Weights of a small transformer language model.
Size: width 256, 16.8M parameters.
MLP neurons of a small language model. Each row is named by its layer, matrix (down: output weights) and neuron, and shows model dimensions 144-239. Each number is 50 + 12 x the weight over its row's rms, rounded and kept within 0 to 99. A neuron's up and down rows have the sign that makes its largest values positive.
After each neuron's rows, "fires before" lists the tokens most often just after its 100 highest values on Wikipedia text that the model never trained on.

L10.down843:36 54 45 66 50 72 74 39 58 64 51 60 45 60 59 73 57 58 71 67 53 61 65 55 44 51 57 63 37 54 45 66 55 69 31 47 41 55 44 50 53 42 50 51 38 25 77 69 36 55 48 40 65 40 48 57 45 33 44 57 38 46 50 77 42 39 35 55 47 54 54 59 48 52 61 37 42 43 24 54 69 45 34 64 52 45 55 47 34 73 40 45 73 39 41 47
fires before: "\n", ") ", "; ", ": ", " ", ". "

L10.down280:49 46 37 71 38 57 57 43 26 31 49 55 47 41 53 50 57 57 48 70 73 42 46 63 51 37 42 66 42 38 49 34 76 47 47 57 53 46 36 34 59 68 55 44 62 47 49 50 65 36 44 37 47 28 35 26 35 39 64 59 48 28 31 49 29 47 62 37 42 40 34 33 52 49 42 42 51 62 49 62 53 58 58 43 55 72 55 66 43 48 35 41 44 35 54 63
fires before: "| ", ". ", "–", "; ", "|"

L7.down379:37 63 41 23 44 44 72 60 61 41 44 52 53 68 52 48 52 39 12 57 39 65 55 62 46 41 42 66 53 59 55 70 49 27 41 53 74 48 56 68 36 60 48 67 54 50 50 54 72 54 52 33 46 49 63 37 71 52 35 66 41 52 36 49 84 37 49 50 65 44 25 40 69 52 55 58 47 51 71 55 46 45 75 39 50 47 64 45 49 47 53 41 49 43 45 35
fires before: ": ", "=="

L7.down239:64 54 38 30 66 43 47 54 49 48 48 33 58 61 50 64 40 25 35 63 43 47 54 59 85 37 38 48 40 56 84 55 43 43 47 65 50 46 35 81 33 36 46 44 46 42 59 49 59 67 30 55 49 55 62 30 65 42 58 42 58 14 51 44 62 32 43 43 54 54 63 59 41 56 46 61 48 51 88 55 62 43 62 52 47 41 44 39 46 48 51 42 61 63 56 61
fires before: "| ", "–", ". ", ": ", "°"

L6.down938:76 70 55 50 57 67 48 60 56 64 51 63 60 50 62 76 41 62 48 50 42 37 54 48 65 58 18 44 46 46 33 63 51 43 51 53 50 48 56 60 47 40 59 66 55 36 37 45 54 61 42 36 47 38 40 48 53 55 67 61 45 36 62 66 28 48 54 57 71 70 46 35 71 51 53 66 61 51 55 47 49 53 63 59 49 40 42 47 55 58 49 34 67 41 36 48
fires before: "| ", "|", "-", "or"

L10.down942:47 40 39 57 37 29 47 36 73 39 55 62 56 42 56 52 24 19 44 71 59 57 39 38 58 40 45 54 53 62 57 41 43 57 34 44 50 55 50 50 50 58 60 53 45 64 53 72 57 43 53 40 44 71 53 57 72 48 51 66 44 42 51 51 72 52 43 42 59 55 59 46 68 67 42 59 55 48 45 68 51 65 60 22 49 49 49 53 50 50 67 32 54 81 71 74
fires before: "was ", ": ", "is ", "became "

L5.down683:45 38 33 54 52 43 37 46 56 58 43 51 55 54 44 65 55 67 49 44 34 49 42 36 64 57 36 48 44 67 53 50 40 44 50 30 74 30 51 62 58 35 51 59 50 32 61 50 51 38 37 54 53 84 48 35 45 50 43 43 66 46 54 64 46 52 48 62 43 68 34 53 44 33 45 62 63 83 52 55 83 49 64 70 19 49 64 67 54 56 53 26 34 61 38 30
fires before: "\n\n", ", ", "ing ", ".", "oll"

L10.down749:28 54 25 49 45 39 69 60 63 58 76 47 43 47 33 34 48 52 62 45 48 48 31 70 58 47 52 37 68 40 38 41 51 50 65 70 72 67 55 66 52 39 64 54 47 54 46 38 34 51 54 47 51 42 69 43 38 60 50 35 58 68 72 53 64 52 34 68 53 73 33 56 54 30 37 43 38 68 35 45 58 44 50 51 56 45 34 57 39 58 48 42 45 71 65 38
fires before: "of ", "in ", "to ", "and "

L10.down793:36 62 65 42 59 42 50 46 67 59 76 35 42 61 71 06 61 43 43 52 45 41 34 54 41 44 42 45 19 57 61 47 61 58 34 63 46 57 55 57 77 52 50 28 68 43 64 41 55 47 34 37 54 56 57 28 41 59 34 57 64 55 57 36 33 57 44 39 71 50 37 55 50 59 76 39 57 57 50 70 68 65 64 61 44 54 66 72 47 38 48 65 44 53 61 42
fires before: "in ", "and ", "on ", "for ", "as ", "from "

L7.down870:48 63 67 39 40 29 42 58 42 40 63 55 45 48 47 32 62 59 49 55 42 44 54 57 69 81 44 37 45 34 44 44 41 35 66 55 48 57 36 58 34 59 66 35 50 41 57 59 61 62 54 35 42 45 66 44 46 51 50 47 41 40 27 47 45 49 66 53 53 38 64 65 40 42 52 49 78 34 44 32 38 41 43 54 36 48 50 47 50 35 52 21 35 53 56 59
fires before: "| "

L3.down785:48 61 55 44 52 44 51 60 32 56 44 47 53 58 49 57 29 34 48 39 34 23 60 81 65 33 40 56 69 59 60 45 29 34 69 64 64 52 51 34 33 54 55 74 46 57 47 53 47 49 55 40 51 44 59 35 46 35 43 52 51 43 56 38 46 40 53 62 45 66 53 86 41 63 43 41 49 66 71 60 58 54 48 40 41 40 58 54 50 38 46 33 55 39 36 69
fires before: "–", ":", ".", ",", "; ", "1 "

L5.down60:41 51 50 45 37 45 57 59 73 62 58 46 53 52 38 58 53 44 48 38 55 44 55 56 40 45 55 66 66 47 27 40 58 51 62 52 39 59 44 61 37 55 59 50 47 44 54 66 39 55 61 45 63 45 23 56 52 58 31 50 44 55 66 67 54 43 32 45 44 34 44 58 57 53 68 27 44 40 49 52 31 75 47 54 57 24 56 51 61 61 60 57 35 47 44 40
fires before: "- ", "M"

L7.down909:69 54 57 51 44 50 54 53 70 55 64 53 50 46 42 42 35 55 46 45 60 32 27 71 56 44 32 64 52 57 44 73 42 64 44 39 57 71 41 50 61 68 40 35 74 36 58 29 51 38 55 56 39 47 67 28 48 67 59 43 58 44 63 43 40 55 40 28 74 56 34 46 46 49 45 58 73 56 32 58 72 60 49 55 36 51 52 62 51 45 38 73 42 55 42 48
fires before: "ent ", "tion ", "tion", "ed ", "tional ", "ted "

L7.down143:50 55 73 47 61 53 54 50 47 47 43 52 34 38 41 37 42 39 49 50 70 66 66 45 40 63 35 64 56 43 56 49 31 45 43 52 54 57 52 46 67 79 27 54 65 62 30 56 69 57 47 39 65 62 60 65 46 55 49 58 35 23 58 40 72 80 53 38 60 48 40 60 45 46 64 54 59 49 79 50 51 46 47 53 56 44 54 37 77 52 71 48 18 42 55 54
fires before: " ", "Total ", "13", "Min"

L6.down393:62 54 39 61 41 51 44 51 39 37 46 41 48 45 61 63 58 74 45 37 39 69 52 57 40 44 42 52 53 43 58 34 49 51 40 46 39 64 46 54 46 44 26 44 16 48 33 58 56 37 50 37 49 31 55 52 50 63 56 46 69 50 19 31 51 56 81 67 43 14 56 50 39 41 58 36 46 48 70 54 53 62 56 60 57 74 45 77 52 59 30 72 50 57 58 43
fires before: "0 ", "1 ", "2 ", "3 ", " "

L2.down668:78 63 52 41 47 54 55 51 30 63 50 70 60 78 54 44 62 50 55 41 46 54 51 63 32 51 61 40 46 47 48 75 41 39 58 47 49 68 48 61 47 44 61 46 48 44 44 62 42 53 38 53 67 58 52 43 51 49 62 48 57 29 59 53 47 52 60 51 52 62 58 55 50 41 57 54 39 54 84 53 54 63 65 70 36 37 60 54 58 27 68 52 50 66 46 56
fires before: " ", "to ", "100", "0 "

L3.down602:39 46 53 72 40 42 49 46 29 44 44 33 52 67 59 51 32 74 43 38 54 49 49 67 73 53 48 34 52 67 48 43 41 45 54 31 53 45 46 55 43 59 65 45 32 56 49 61 33 58 41 57 63 57 69 49 48 55 61 57 37 65 37 42 29 57 63 73 73 60 56 58 53 47 60 48 58 56 33 56 47 47 41 45 60 28 42 46 62 34 32 59 42 60 42 66
fires before: ".", "9 ", "1 ", "–", ":", "4 "

L3.down171:55 52 61 58 51 37 70 42 78 62 49 62 42 63 52 67 41 52 46 41 54 49 49 57 62 39 76 56 44 53 29 59 69 39 57 35 44 42 63 34 61 55 64 50 36 60 54 63 39 38 34 50 37 43 50 66 40 85 61 43 59 35 64 53 47 55 37 63 64 50 47 59 51 78 30 53 52 45 47 43 49 86 60 54 35 36 43 43 59 51 47 32 40 49 47 81
fires before: "| ", "million ", "on ", "August ", "|"

L5.down734:45 76 41 57 53 78 42 37 46 66 64 59 46 55 47 70 56 43 48 60 63 47 60 45 46 43 56 45 32 48 33 54 56 28 51 48 25 44 33 70 54 43 72 51 52 41 50 38 73 49 38 46 47 67 59 40 34 69 36 29 43 55 38 43 51 84 59 39 51 59 46 46 56 36 55 46 49 54 48 50 54 36 33 55 43 64 65 35 45 41 64 39 60 68 56 63
fires before: "| ", "/ ", "|"

L3.down547:28 33 31 45 54 49 69 49 52 54 44 63 55 61 37 57 34 45 43 66 53 72 45 38 28 78 60 55 62 44 48 27 56 42 43 60 43 54 76 55 60 62 46 92 36 57 44 40 29 57 73 33 53 44 34 54 68 49 40 53 40 39 71 62 68 68 57 27 37 69 56 63 44 46 40 29 50 49 66 39 55 66 41 46 58 49 35 46 24 54 45 72 66 37 57 68
fires before: "| ", "==", "and ", "(", "er"

L4.down592:60 44 58 59 60 51 40 42 46 46 67 44 54 47 36 50 58 52 51 61 42 63 48 42 48 25 58 46 48 46 44 70 47 49 60 60 25 28 42 61 49 46 51 51 49 26 42 54 35 45 35 49 41 62 29 53 46 48 61 51 59 54 35 68 55 59 54 33 28 42 44 51 54 39 41 29 41 48 50 56 40 59 47 50 52 56 44 41 44 56 40 33 68 35 64 44
fires before: "- "

L3.down387:44 33 45 54 50 52 66 67 41 53 61 42 37 64 47 17 44 60 56 34 50 62 36 62 50 65 44 49 50 51 28 54 59 45 44 38 47 46 45 54 35 33 54 56 61 40 32 38 28 73 33 65 63 51 29 32 49 44 45 30 58 44 49 51 60 57 48 66 60 53 37 48 48 46 54 60 42 64 62 49 44 50 41 34 51 59 45 39 56 26 41 48 23 59 56 51
fires before: "| ", "Vol", "|"

L7.down73:51 36 41 50 55 51 66 65 42 58 44 71 62 47 61 39 68 45 43 75 33 59 35 59 65 50 53 49 48 48 47 67 52 44 57 67 53 56 65 54 53 33 73 78 52 31 28 34 57 45 52 59 71 39 36 59 50 63 85 68 42 30 41 35 38 50 34 24 55 42 57 59 36 60 43 60 60 75 61 67 59 50 30 46 46 58 45 46 48 53 67 58 51 42 61 60
fires before: "| ", "(", ") ", "qu", "\n"

L4.down593:33 53 50 68 49 47 42 27 57 77 52 49 28 65 43 62 26 50 62 53 65 52 32 46 43 34 54 51 58 49 60 44 46 68 46 74 39 29 65 77 48 73 63 54 64 44 62 52 57 55 44 38 68 55 33 44 35 44 59 67 75 49 58 58 69 55 31 47 57 87 42 67 57 64 39 20 55 38 50 51 50 67 58 55 56 69 32 45 58 15 49 51 54 46 48 76
fires before: ",", ".", "; ", "0", "^{", "0 "

L5.down395:74 56 44 37 44 46 69 59 60 41 50 43 43 68 55 55 56 55 63 29 45 76 68 45 57 41 39 44 47 61 55 25 52 72 57 68 61 38 46 32 35 50 58 63 47 38 13 54 73 38 55 39 45 42 45 54 33 41 51 46 46 47 66 50 43 68 58 44 52 51 21 36 47 60 24 39 62 45 58 52 39 43 34 63 65 52 50 24 52 36 39 49 68 62 42 45
fires before: "| ", " "

L6.down487:63 57 39 56 45 54 51 48 77 71 51 57 35 49 49 40 50 48 62 34 43 45 34 56 43 49 47 54 55 51 57 47 48 66 58 46 60 52 40 43 63 68 70 60 33 69 49 54 48 43 44 54 58 73 32 51 52 37 47 44 55 50 52 55 68 24 43 56 42 56 38 41 45 39 51 44 77 55 49 53 48 58 45 56 37 55 48 50 50 20 34 47 76 47 34 52
fires before: "aug", " ", "ue ", "tion", "tion "

L4.down810:54 62 50 64 51 51 51 33 42 51 55 55 51 38 52 50 50 52 45 41 62 62 51 32 39 56 66 27 42 45 43 54 55 48 47 30 83 38 52 46 22 66 68 66 60 51 66 64 72 31 39 43 64 45 46 15 72 53 65 54 55 45 52 68 57 38 61 45 36 40 66 52 61 54 49 56 35 43 48 78 49 41 47 60 71 36 45 44 55 51 54 42 59 56 14 44
fires before: "- ", "ically "

L7.down224:53 61 51 32 27 59 48 39 55 34 73 49 65 59 32 50 64 58 57 50 56 56 17 50 58 54 44 37 50 35 34 49 51 39 63 61 52 62 71 37 66 33 58 69 39 44 47 68 37 46 44 58 31 66 26 66 54 48 45 40 43 51 24 39 53 34 51 30 52 49 75 53 60 52 59 36 30 50 41 37 61 28 27 47 23 47 49 55 66 28 68 52 31 50 44 48
fires before: "| ", "was ", "is ", "\"", " "